Weights of a small GPT-style language model, trained from scratch on English Wikipedia: width 192, tied embeddings.
MLP neurons of a small language model. Each row is named by its layer, matrix (gate and up: input weights; down: output weights) and neuron, and shows model dimensions 32-159. Each number is 200 + 40 x the weight over its row's rms, rounded and kept within 0 to 999. A neuron's up and down rows have the sign that makes its largest values positive.
After each neuron's rows, "fires before" lists the tokens most often just after its 100 highest values on Wikipedia text that the model never trained on; "fires on" lists the tokens most often at its 100 highest values on Wikipedia text that the model never trained on.

L7.gate38,287,188,178,220,227,206,202,187,195,179,125,148,126,187,212,247,200,249,201,200,233,225,287,133,199,196,165,164,229,272,206,274,212,249,165,76,231,222,238,200,242,209,155,184,166,189,242,199,239,237,238,265,186,274,200,132,229,224,243,195,138,205,222,153,257,248,222,194,251,212,191,210,171,132,162,200,192,197,286,250,274,163,253,141,205,210,233,185,116,209,193,221,254,240,231,214,260,180,187,227,197,245,236,177,156,236,259,261,225,219,278,199,202,204,198,214,204,123,149,225,188,188,229,209,206,151,243,265
L7.up38,190,164,188,158,163,296,212,203,170,194,146,143,172,182,208,209,227,179,189,222,189,156,287,158,243,153,160,179,306,241,170,230,226,248,158,186,231,197,141,290,222,183,167,169,199,185,232,227,254,207,187,205,187,248,159,214,255,176,234,210,144,169,236,252,255,157,215,155,257,144,199,196,231,194,185,214,198,203,267,110,194,131,208,209,174,215,264,236,158,184,212,264,229,269,189,175,209,245,179,191,177,251,236,228,204,151,208,221,174,131,208,170,192,162,231,180,168,184,232,118,177,282,169,302,175,157,200,205
L7.down38,178,183,204,223,239,134,92,248,282,59,184,248,176,178,226,205,216,193,233,243,136,228,153,180,190,221,197,254,211,191,194,232,243,206,242,216,207,214,163,201,203,255,179,205,202,221,198,228,235,167,258,186,243,248,202,201,191,141,201,236,227,164,194,127,272,140,228,251,250,150,200,269,290,191,249,234,189,183,215,186,196,198,260,203,183,226,253,186,139,245,263,183,163,124,134,232,183,243,150,239,215,204,191,212,199,184,281,175,209,159,217,231,254,149,214,206,180,135,214,178,168,134,151,186,229,230,226,235
fires before: " of", "ure", "ing", "ct", "ors"
fires on: " end", "ct", " End", " do", " fail", " Do"

L6.gate503,165,174,242,200,146,165,218,230,152,150,171,138,135,238,169,230,195,183,199,132,222,87,253,222,187,196,232,126,188,170,155,163,288,212,193,278,182,194,208,192,165,188,238,268,182,175,222,149,184,131,171,217,180,193,174,129,160,179,234,219,238,264,149,183,191,210,271,214,213,213,245,283,229,244,189,259,161,108,230,222,281,176,223,176,179,231,187,186,200,211,159,258,252,263,224,222,191,225,259,239,192,210,166,146,146,196,281,252,126,271,232,189,185,227,251,180,160,166,247,191,230,137,226,229,169,227,203,224
L6.up503,167,168,187,181,163,213,197,195,191,192,208,257,121,198,128,187,180,189,165,151,148,218,211,254,230,198,193,231,220,223,206,203,274,123,256,228,164,206,178,214,187,200,191,209,205,260,204,212,211,123,155,226,211,200,185,168,216,169,187,116,245,220,137,135,209,203,173,96,213,195,199,230,232,219,193,151,254,202,123,233,221,192,185,285,214,238,285,146,182,179,188,175,196,276,311,181,155,160,215,184,259,204,234,203,231,261,204,107,186,175,232,202,144,143,266,202,233,201,260,243,270,122,227,226,241,187,277,203
L6.down503,174,140,208,239,198,197,214,220,229,220,237,229,245,239,135,185,216,159,226,207,179,141,218,270,132,168,214,278,97,144,195,131,219,255,239,181,209,252,248,270,192,217,274,136,186,222,268,195,187,187,191,208,183,210,191,189,236,162,278,243,232,249,181,162,129,226,165,215,291,255,177,203,199,254,240,193,195,179,161,183,169,224,196,151,195,232,186,239,187,187,189,160,126,246,202,173,146,171,185,188,163,191,203,215,237,179,160,177,175,203,219,198,206,203,184,173,259,240,241,137,275,179,165,223,270,199,215,228
fires before: "|", "B", "L"
fires on: " |\n", "\n"

L7.gate184,270,182,179,149,310,143,199,201,211,216,279,228,178,238,277,219,173,184,259,260,296,200,162,211,210,230,234,230,224,179,281,192,182,220,228,173,211,171,247,175,149,216,119,280,227,216,138,158,214,169,177,207,165,173,184,217,124,198,208,218,205,168,222,199,210,190,194,256,152,190,220,263,204,180,151,192,219,247,233,121,192,128,208,135,211,214,249,178,254,230,232,248,223,183,190,177,180,187,179,176,309,213,220,159,216,268,252,150,190,188,200,174,134,219,224,235,191,183,166,256,184,187,273,196,216,172,188,219
L7.up184,165,196,141,210,159,209,154,269,176,155,225,179,174,187,209,181,264,264,349,228,217,250,247,238,184,223,147,233,155,247,187,275,191,242,171,223,190,229,167,231,183,148,199,187,166,166,148,154,165,198,242,168,317,217,233,204,174,195,225,144,166,218,240,220,145,195,176,171,187,203,136,207,177,219,173,170,179,157,189,225,192,234,209,262,148,135,232,210,161,195,176,146,102,173,244,200,192,232,211,195,256,196,201,182,277,213,170,202,206,209,207,207,236,256,216,254,158,215,149,211,262,202,229,241,140,186,242,269
L7.down184,219,255,197,174,173,161,220,253,64,210,177,170,249,302,252,228,175,237,220,233,224,188,236,213,200,206,191,167,263,197,222,260,191,258,197,162,153,98,214,159,215,158,174,184,205,137,160,213,175,213,205,230,179,227,232,270,198,252,118,220,213,153,212,189,215,231,242,180,228,177,257,175,241,199,243,205,232,207,205,225,119,224,216,180,185,177,143,216,143,192,227,253,193,209,220,136,193,205,214,174,159,206,169,176,240,279,262,220,147,185,232,157,205,234,154,160,227,247,135,207,251,184,150,170,204,196,203,236
fires before: " ", " (", " long", " and", "."
fires on: " |", " m", " ft", " cm", " metres"

L4.gate185,228,253,254,250,194,245,243,154,174,167,142,226,132,192,157,177,218,169,214,187,245,221,195,245,203,250,227,230,173,239,219,251,261,213,240,213,210,230,200,248,198,189,252,257,217,251,217,194,134,216,212,202,244,233,209,207,275,193,267,120,243,213,139,226,138,284,186,215,251,256,201,300,194,226,236,94,215,211,202,227,245,177,210,203,274,234,194,253,175,197,172,195,125,241,212,122,146,166,224,176,173,162,277,251,206,192,149,286,146,215,160,209,164,229,131,207,222,213,191,245,289,180,145,212,159,142,116,180
L4.up185,206,185,164,259,190,193,184,174,212,193,196,306,117,197,167,212,185,245,207,208,198,282,154,225,192,204,146,206,181,167,182,250,241,166,135,177,221,246,298,196,138,258,197,194,188,253,183,215,110,239,225,213,244,213,239,252,217,198,266,167,156,187,140,150,178,209,258,218,185,181,146,188,244,231,179,212,227,302,225,168,190,177,194,162,163,206,258,188,94,201,203,180,108,234,139,154,172,89,249,200,157,175,299,193,274,221,191,245,199,233,148,198,128,231,161,208,188,198,180,266,186,234,170,221,207,184,198,255
L4.down185,192,214,196,129,198,190,288,109,226,155,197,281,208,262,252,243,193,177,191,180,143,166,225,147,254,223,181,197,252,203,191,154,147,198,192,160,164,234,200,194,160,224,222,228,255,200,146,159,155,263,193,262,171,138,178,203,245,167,204,204,217,192,239,184,190,212,173,180,166,194,181,143,236,204,207,160,249,190,122,281,121,230,186,218,156,247,178,171,179,161,185,194,101,191,177,209,256,201,156,241,190,181,264,241,145,189,165,188,185,142,199,230,167,238,211,160,197,190,269,173,180,165,188,148,204,210,243,196
fires before: " ", "a"
fires on: " July", " June", " August", " April", " October"

L7.gate400,231,142,189,193,204,215,222,178,244,265,167,190,237,205,169,209,182,219,178,199,147,155,256,282,232,276,202,236,157,226,130,178,271,222,218,216,224,100,177,223,209,173,231,225,190,220,204,100,162,168,175,201,240,223,220,160,170,272,203,184,180,318,94,175,174,205,228,275,154,211,241,182,166,214,249,162,120,176,153,263,200,202,184,188,221,201,238,228,231,177,140,166,187,187,201,240,110,229,193,173,187,185,222,160,215,210,295,187,123,249,192,206,193,239,253,224,215,219,296,193,157,136,243,177,180,240,200,178
L7.up400,219,241,227,161,185,194,174,215,237,167,202,260,186,193,160,179,184,216,132,220,228,207,217,211,205,183,204,251,200,181,207,167,163,238,154,212,281,259,200,300,227,158,179,129,134,259,167,216,160,202,238,194,202,147,190,137,236,168,281,164,183,193,222,200,140,207,270,232,237,217,200,174,170,157,206,237,250,190,255,234,164,235,200,178,192,151,169,237,211,196,151,188,281,193,186,211,304,162,215,234,215,175,214,230,238,191,229,200,280,156,165,248,221,204,282,177,218,128,162,177,191,204,98,184,145,299,216,232
L7.down400,247,202,221,226,138,175,261,260,177,230,233,208,138,225,224,206,179,181,177,197,205,264,231,215,221,199,222,119,218,207,245,245,170,165,250,154,195,131,209,252,226,135,147,191,254,148,115,205,224,199,185,176,233,181,149,240,162,170,241,217,157,256,134,185,224,210,172,224,219,199,192,199,181,201,181,235,247,158,220,160,247,188,213,145,252,253,267,190,249,310,235,193,168,219,223,201,159,233,192,253,193,182,224,223,187,203,252,162,216,175,248,167,217,290,208,218,126,252,208,265,228,165,194,215,207,236,211,151
fires before: "|", ")"
fires on: " |\n", " pro", "N"

L4.gate85,203,194,164,265,141,260,211,211,200,214,244,130,216,196,165,198,179,229,189,174,200,162,233,217,261,227,250,160,163,326,148,213,213,155,105,159,220,167,203,202,237,293,184,164,217,158,269,220,187,181,146,189,236,179,197,132,184,213,164,186,225,224,210,155,273,171,219,236,129,165,174,217,170,179,185,139,253,193,120,173,197,278,250,184,249,186,250,189,146,196,259,179,246,238,185,240,206,132,155,147,236,231,180,214,283,230,199,167,145,148,177,213,230,95,210,196,171,162,189,156,164,172,178,159,198,213,207,201
L4.up85,245,244,241,244,196,273,277,139,184,187,257,197,218,199,169,227,215,188,154,225,158,148,198,199,256,230,228,199,207,245,223,189,223,118,192,227,243,179,171,168,197,213,193,222,262,191,250,242,167,172,138,200,211,149,232,232,231,236,111,175,198,176,223,279,253,213,206,151,128,232,172,176,263,166,218,157,229,186,257,174,194,191,258,186,249,164,242,276,235,112,229,126,208,172,195,271,196,184,134,138,202,234,226,173,276,191,101,118,200,199,280,149,195,157,208,182,183,182,214,105,181,172,183,142,176,180,247,202
L4.down85,196,190,153,238,171,195,209,163,213,154,183,195,216,187,207,259,202,159,202,155,197,156,130,166,162,164,159,268,209,172,159,221,140,218,185,236,199,209,152,238,172,191,263,259,175,185,120,229,166,177,253,276,201,138,169,213,148,247,204,204,230,206,166,220,185,243,224,277,240,211,207,198,235,194,180,196,190,239,265,221,231,138,150,214,210,168,173,153,244,288,184,236,145,221,210,182,197,238,243,188,199,257,229,217,105,161,231,211,233,217,258,210,215,290,217,189,195,238,216,139,259,221,175,241,163,181,178,237
fires before: " The", " In", " He", " They", " She", " During"
fires on: "."

L7.gate444,257,247,221,262,207,191,108,238,175,190,207,191,162,114,155,243,179,286,234,210,239,216,136,130,264,275,181,196,133,279,228,222,224,225,181,162,219,160,200,162,311,188,152,139,256,297,198,196,238,215,206,206,156,241,192,180,192,180,207,139,251,176,190,201,166,201,219,207,175,235,169,188,145,176,193,160,155,147,222,173,209,273,256,175,232,209,212,189,256,261,234,231,204,194,208,181,191,141,149,118,279,208,243,219,237,209,201,203,198,174,176,248,235,152,192,170,225,149,181,171,215,165,193,172,255,187,259,178
L7.up444,167,199,154,219,159,202,136,197,150,221,141,246,204,133,157,290,197,196,274,147,202,182,164,196,223,153,204,180,162,126,140,251,199,208,138,155,202,97,245,235,217,135,184,229,237,236,192,160,248,194,276,233,153,212,226,212,214,183,232,199,207,162,197,147,158,241,205,261,240,181,177,158,202,274,218,147,99,223,272,178,171,198,211,172,206,194,212,261,190,195,203,230,175,165,174,178,184,145,132,186,175,220,138,214,176,177,144,167,235,214,207,241,191,178,189,228,241,231,172,205,229,155,157,174,174,140,195,103
L7.down444,246,228,239,179,234,166,181,213,167,176,214,229,202,196,210,226,199,162,218,154,167,212,190,237,182,174,148,194,199,231,174,119,205,190,221,208,219,201,249,191,210,237,229,169,213,151,220,185,168,196,135,233,208,234,275,106,273,196,218,199,157,175,223,130,143,227,202,151,254,141,220,191,244,127,244,249,206,221,196,147,149,198,44,166,156,175,180,241,205,130,178,221,179,170,136,176,230,269,218,236,165,201,234,170,170,109,234,202,216,175,158,223,186,210,207,244,162,193,209,259,235,261,167,203,209,222,254,179
fires before: " ", "8", "1", "0", "7"
fires on: ".", " /", " and", " |"

L7.gate32,191,257,195,209,114,216,288,212,161,203,138,188,188,182,168,210,142,157,201,199,206,176,164,213,154,187,177,225,183,199,237,217,248,157,258,176,290,213,241,279,157,194,230,250,255,158,242,128,192,166,154,168,216,217,211,227,142,205,218,168,116,209,169,217,231,203,314,182,147,156,150,262,223,235,146,250,197,283,227,159,242,197,247,164,162,190,263,235,163,168,277,236,215,224,201,204,200,224,190,218,232,196,186,207,202,174,208,270,240,172,193,225,250,191,278,155,127,241,207,231,219,164,150,165,210,260,174,178
L7.up32,166,120,201,172,210,218,219,182,244,164,252,301,189,225,275,164,157,185,236,177,208,185,234,146,77,205,222,237,230,150,230,210,151,175,225,253,201,233,278,211,148,137,247,212,239,209,168,170,185,208,193,222,184,173,168,178,218,185,96,148,175,231,237,192,180,147,176,185,161,194,201,133,231,265,180,260,155,148,206,149,215,244,189,146,179,213,183,225,196,148,248,163,179,165,214,195,269,142,158,229,246,174,196,183,191,190,234,222,260,184,243,173,151,147,213,181,177,228,182,212,164,149,170,198,193,193,165,259
L7.down32,167,174,223,231,180,216,240,164,249,184,166,245,227,255,264,116,159,141,265,140,270,221,244,206,163,174,260,180,208,207,181,190,193,245,151,211,262,228,174,220,199,179,298,235,191,166,172,160,106,193,212,184,135,209,191,231,270,186,211,209,222,213,223,185,172,263,164,193,139,231,155,267,259,181,226,171,170,152,228,234,192,183,277,178,214,156,167,172,190,168,178,156,220,238,191,165,200,185,144,292,170,209,200,202,250,207,252,92,174,182,200,188,166,192,209,234,174,240,163,211,182,289,184,188,241,201,310,208
fires before: " "
fires on: ",", " of", " April", " January"

L7.gate476,213,239,337,144,192,244,168,261,205,138,258,240,175,185,211,200,246,212,220,175,209,203,175,141,167,202,140,157,153,230,242,171,204,234,169,184,290,174,94,145,154,211,167,243,249,188,168,99,192,168,248,149,165,258,231,169,215,228,167,177,244,206,203,219,237,221,251,210,141,213,162,218,181,231,200,217,198,218,171,184,208,189,211,244,209,160,194,181,194,203,175,225,276,182,211,168,180,228,250,246,190,174,216,94,124,219,229,186,219,247,191,181,196,248,119,136,185,168,163,116,203,221,136,216,272,207,189,242
L7.up476,197,213,177,163,227,165,234,137,193,129,195,176,179,208,230,319,121,191,187,222,202,252,209,204,216,204,221,295,138,164,218,177,139,222,194,240,208,76,208,285,233,200,175,204,256,201,215,281,226,241,269,147,268,211,208,211,191,168,228,179,211,239,229,203,191,141,254,277,220,168,233,186,251,233,226,193,219,175,238,250,251,210,246,245,200,187,151,200,196,204,160,231,251,274,225,201,196,186,298,232,218,202,211,215,230,240,236,186,240,135,209,235,202,209,102,163,203,179,188,208,162,199,195,240,265,208,247,201
L7.down476,230,298,261,204,196,138,184,212,162,164,231,199,163,138,201,216,158,190,135,109,139,176,232,196,181,209,185,55,197,125,272,80,172,216,234,213,223,144,180,204,174,190,113,197,265,238,215,190,201,213,188,227,220,196,137,244,204,200,211,214,181,178,139,201,206,192,251,160,226,199,136,163,203,200,256,159,186,244,253,210,270,273,185,236,210,201,241,242,149,197,135,236,278,234,181,182,147,212,192,170,238,161,184,198,211,196,260,190,230,208,211,218,227,209,215,177,174,174,164,184,221,208,181,313,207,201,169,201
fires before: " |", "-", " ", " |\n", "2", "3"
fires on: ")", ",", ")\n", " ", " –", "\n"

L6.gate98,197,254,158,123,184,190,217,168,204,150,203,249,168,218,106,190,227,137,165,129,198,204,146,124,197,218,202,203,151,159,222,214,176,173,231,168,167,264,161,210,186,220,238,222,178,269,194,249,134,231,188,177,147,195,181,113,189,162,150,241,169,252,159,215,234,216,243,159,184,162,206,237,154,186,165,194,238,301,167,178,202,229,189,215,183,184,216,220,206,229,199,132,162,259,298,163,158,135,206,234,305,253,204,164,188,271,205,185,173,203,237,204,130,203,202,155,164,228,218,175,175,170,167,228,103,229,175,215
L6.up98,162,177,135,186,177,176,262,106,194,217,215,232,213,219,163,235,136,206,140,161,136,236,219,184,210,117,193,185,139,196,217,121,216,262,230,244,207,209,200,222,248,199,269,162,143,260,180,257,155,166,200,213,141,178,175,153,232,183,222,139,149,247,104,254,262,181,232,220,238,169,205,123,140,188,169,205,181,175,193,178,186,148,181,175,206,180,234,185,207,216,195,141,130,270,232,253,211,170,194,205,269,299,158,223,175,241,208,243,216,169,224,187,171,275,174,80,229,227,166,252,175,131,141,228,209,218,292,178
L6.down98,196,193,265,270,205,184,133,181,186,202,213,128,225,169,197,285,137,234,237,260,173,289,251,259,211,208,228,308,184,221,262,135,236,242,149,268,196,160,215,250,265,178,190,186,237,153,178,208,237,204,211,221,224,229,238,216,168,235,194,198,302,182,170,187,146,161,198,309,232,261,189,136,228,247,137,198,204,179,223,214,174,198,297,177,220,202,223,206,205,224,218,222,220,244,253,225,175,182,281,144,158,183,229,192,247,159,194,121,207,216,148,185,256,181,202,187,201,225,176,234,219,266,195,106,259,216,234,195
fires before: "|", " and"
fires on: " |\n", ","

L6.gate308,228,159,220,207,237,205,206,312,297,235,149,237,182,161,203,170,259,181,220,165,211,281,178,100,220,222,165,196,185,221,192,140,240,243,180,205,191,223,169,214,212,208,210,190,202,180,190,182,177,200,188,247,241,200,251,222,244,186,164,157,209,172,216,235,169,191,227,183,194,212,245,238,235,218,202,203,226,185,246,118,270,219,150,299,270,194,204,120,257,173,172,182,211,254,216,139,217,158,208,215,233,211,265,198,218,199,238,191,138,188,192,207,208,221,261,267,195,194,273,156,194,245,213,257,202,225,241,201
L6.up308,187,241,234,99,107,247,193,176,221,208,195,212,263,144,219,186,180,178,127,243,247,134,261,221,199,206,250,221,290,227,205,163,257,222,266,227,213,129,152,210,182,192,128,260,225,173,226,174,178,205,141,157,142,176,258,194,187,182,165,163,193,208,200,276,194,149,173,213,181,211,246,208,252,225,230,179,287,250,184,215,197,177,212,147,148,196,222,195,188,145,269,214,186,198,287,130,242,201,198,163,153,190,250,216,195,142,262,179,183,209,276,181,156,204,212,266,215,232,242,184,162,166,198,247,189,254,287,214
L6.down308,97,196,173,232,289,143,186,162,170,193,183,246,166,234,260,276,201,230,226,268,141,210,175,199,123,227,187,157,243,234,219,236,153,212,163,194,216,242,187,148,205,252,212,148,191,186,200,243,216,234,207,169,244,224,179,181,169,143,105,270,212,208,231,206,220,159,251,163,177,183,137,135,210,210,149,210,193,172,192,143,186,223,258,202,195,253,176,226,125,188,185,185,212,210,198,163,179,152,131,210,166,167,163,238,171,176,193,223,206,184,159,212,241,207,180,202,128,140,152,232,237,209,244,245,229,206,110,149
fires before: "|", "|---|---|\n", "ing"
fires on: " |\n", " t", " off", " back"

L7.gate398,205,242,238,216,194,249,173,255,191,194,156,191,155,226,211,116,217,158,193,166,214,177,254,162,259,244,244,193,164,174,213,210,204,171,179,209,192,192,172,207,215,221,235,202,216,160,214,149,160,165,206,153,199,219,193,216,196,170,181,173,213,251,239,186,180,168,238,133,209,240,200,245,175,183,212,237,205,215,256,186,257,247,229,170,238,174,120,276,250,183,247,127,223,281,270,230,149,135,154,150,247,254,217,234,196,198,286,173,186,298,158,298,172,162,231,242,164,225,316,167,227,185,203,233,149,233,195,198
L7.up398,215,267,135,206,182,178,208,171,239,200,157,198,212,209,292,91,219,140,155,208,186,124,178,190,199,227,212,170,209,212,191,235,188,231,210,131,238,237,193,232,147,193,241,263,235,250,233,177,172,216,225,273,158,223,227,197,165,200,111,252,209,183,200,249,217,162,197,196,178,224,150,212,218,173,230,320,200,169,257,222,177,248,195,179,176,182,166,222,219,121,158,161,242,103,168,227,204,208,167,238,124,98,205,234,211,175,190,179,131,223,203,251,206,208,212,257,163,197,208,101,276,185,207,192,146,181,198,207
L7.down398,210,263,222,151,193,185,173,190,180,241,205,236,214,214,190,171,217,252,181,225,190,191,133,142,177,194,126,78,225,247,266,202,226,202,267,184,270,188,205,203,158,232,193,215,150,277,188,153,248,137,180,239,213,164,168,238,204,176,185,223,150,180,227,231,194,260,222,230,245,230,184,138,232,188,172,283,202,219,176,167,122,212,196,198,138,178,199,145,125,221,154,209,260,146,225,234,196,280,181,285,235,179,178,231,176,171,166,230,184,189,137,172,261,255,213,256,241,160,140,178,224,136,213,194,236,161,272,129
fires before: " of", "|---|---|\n", " a", "|", "1"
fires on: " |\n", " As", "As", " ", " as", " |"

L7.gate96,316,192,211,164,211,219,191,192,211,162,187,261,159,209,154,143,198,221,209,185,258,203,165,209,130,263,191,223,149,225,192,198,227,233,214,175,196,167,246,155,241,144,182,215,153,279,155,191,199,169,237,108,241,195,253,204,213,223,230,211,188,187,203,240,127,187,155,219,157,189,171,216,191,241,187,245,125,188,209,167,241,270,177,262,152,168,206,176,229,315,190,206,190,183,180,207,183,156,195,164,230,200,164,144,278,239,248,189,264,186,200,201,221,177,255,213,161,235,214,137,288,189,208,167,209,148,169,147
L7.up96,234,194,199,175,189,152,208,173,211,185,133,313,212,205,128,100,187,249,258,237,222,233,124,222,208,171,176,213,175,176,201,175,269,159,194,242,219,176,264,221,209,171,241,258,231,212,114,172,158,200,223,268,210,178,229,197,221,185,168,194,166,134,199,198,179,223,130,192,152,144,242,233,260,264,274,207,116,203,200,164,193,165,133,266,126,173,231,229,150,205,202,184,231,182,194,168,225,176,170,208,155,178,117,166,231,220,200,165,181,182,184,178,132,194,189,207,266,179,111,170,283,223,192,198,183,126,195,205
L7.down96,174,248,164,227,181,192,153,197,210,263,181,193,233,241,232,169,273,148,174,164,215,199,168,226,179,190,143,144,175,194,166,162,106,250,179,227,141,171,149,203,158,166,249,243,179,245,199,169,139,189,181,237,199,245,269,242,199,192,240,284,167,164,271,174,216,203,173,158,207,173,279,233,306,164,168,186,156,174,150,202,155,122,162,251,205,188,150,152,203,260,211,200,251,151,218,176,241,204,214,192,240,220,179,200,121,145,175,209,164,144,222,175,149,224,258,180,182,212,230,190,174,197,151,227,151,214,223,233
fires before: " "
fires on: " /", " |", "-"

L7.gate273,209,155,242,193,190,171,171,170,246,208,264,243,218,234,213,118,207,192,165,210,203,168,171,238,266,182,268,254,156,272,206,195,234,191,232,163,278,247,224,197,164,238,146,203,139,197,180,191,139,205,213,164,319,238,215,274,126,229,240,115,234,265,227,201,150,132,207,220,161,219,279,253,237,189,147,219,202,133,191,134,162,287,238,165,209,202,195,114,157,155,207,264,267,160,182,199,152,253,186,154,210,222,178,180,201,202,233,153,122,241,229,194,261,206,141,189,216,178,212,214,232,196,243,172,195,239,205,171
L7.up273,186,217,234,193,254,185,171,233,212,205,267,221,215,184,290,194,231,156,183,158,206,113,225,164,141,195,275,161,243,215,171,127,116,137,176,169,152,187,98,165,177,197,128,159,179,187,178,216,219,193,213,192,238,178,250,194,223,211,205,252,206,182,205,190,187,294,204,153,148,233,231,158,169,199,251,178,207,168,122,225,220,224,231,221,160,219,194,227,214,181,180,178,172,251,211,175,190,173,214,261,208,221,228,123,236,135,225,230,198,226,151,291,202,225,161,244,150,247,213,246,188,166,214,259,161,231,253,187
L7.down273,173,143,329,183,111,199,251,217,257,247,183,212,252,203,150,160,235,231,208,268,183,267,174,190,196,222,159,245,188,170,210,202,228,159,211,207,248,205,208,187,195,210,184,178,233,219,199,249,235,229,177,103,203,147,172,151,215,169,271,210,268,148,237,176,198,232,177,181,215,161,198,168,209,204,207,162,170,241,218,262,178,226,169,175,161,284,206,200,218,177,195,249,305,107,157,235,217,177,181,270,152,148,218,205,182,191,239,139,150,196,227,215,164,239,195,196,204,191,205,214,191,161,139,137,205,141,186,167
fires before: " ", " Candidate", " Swing", " Republican"
fires on: " |"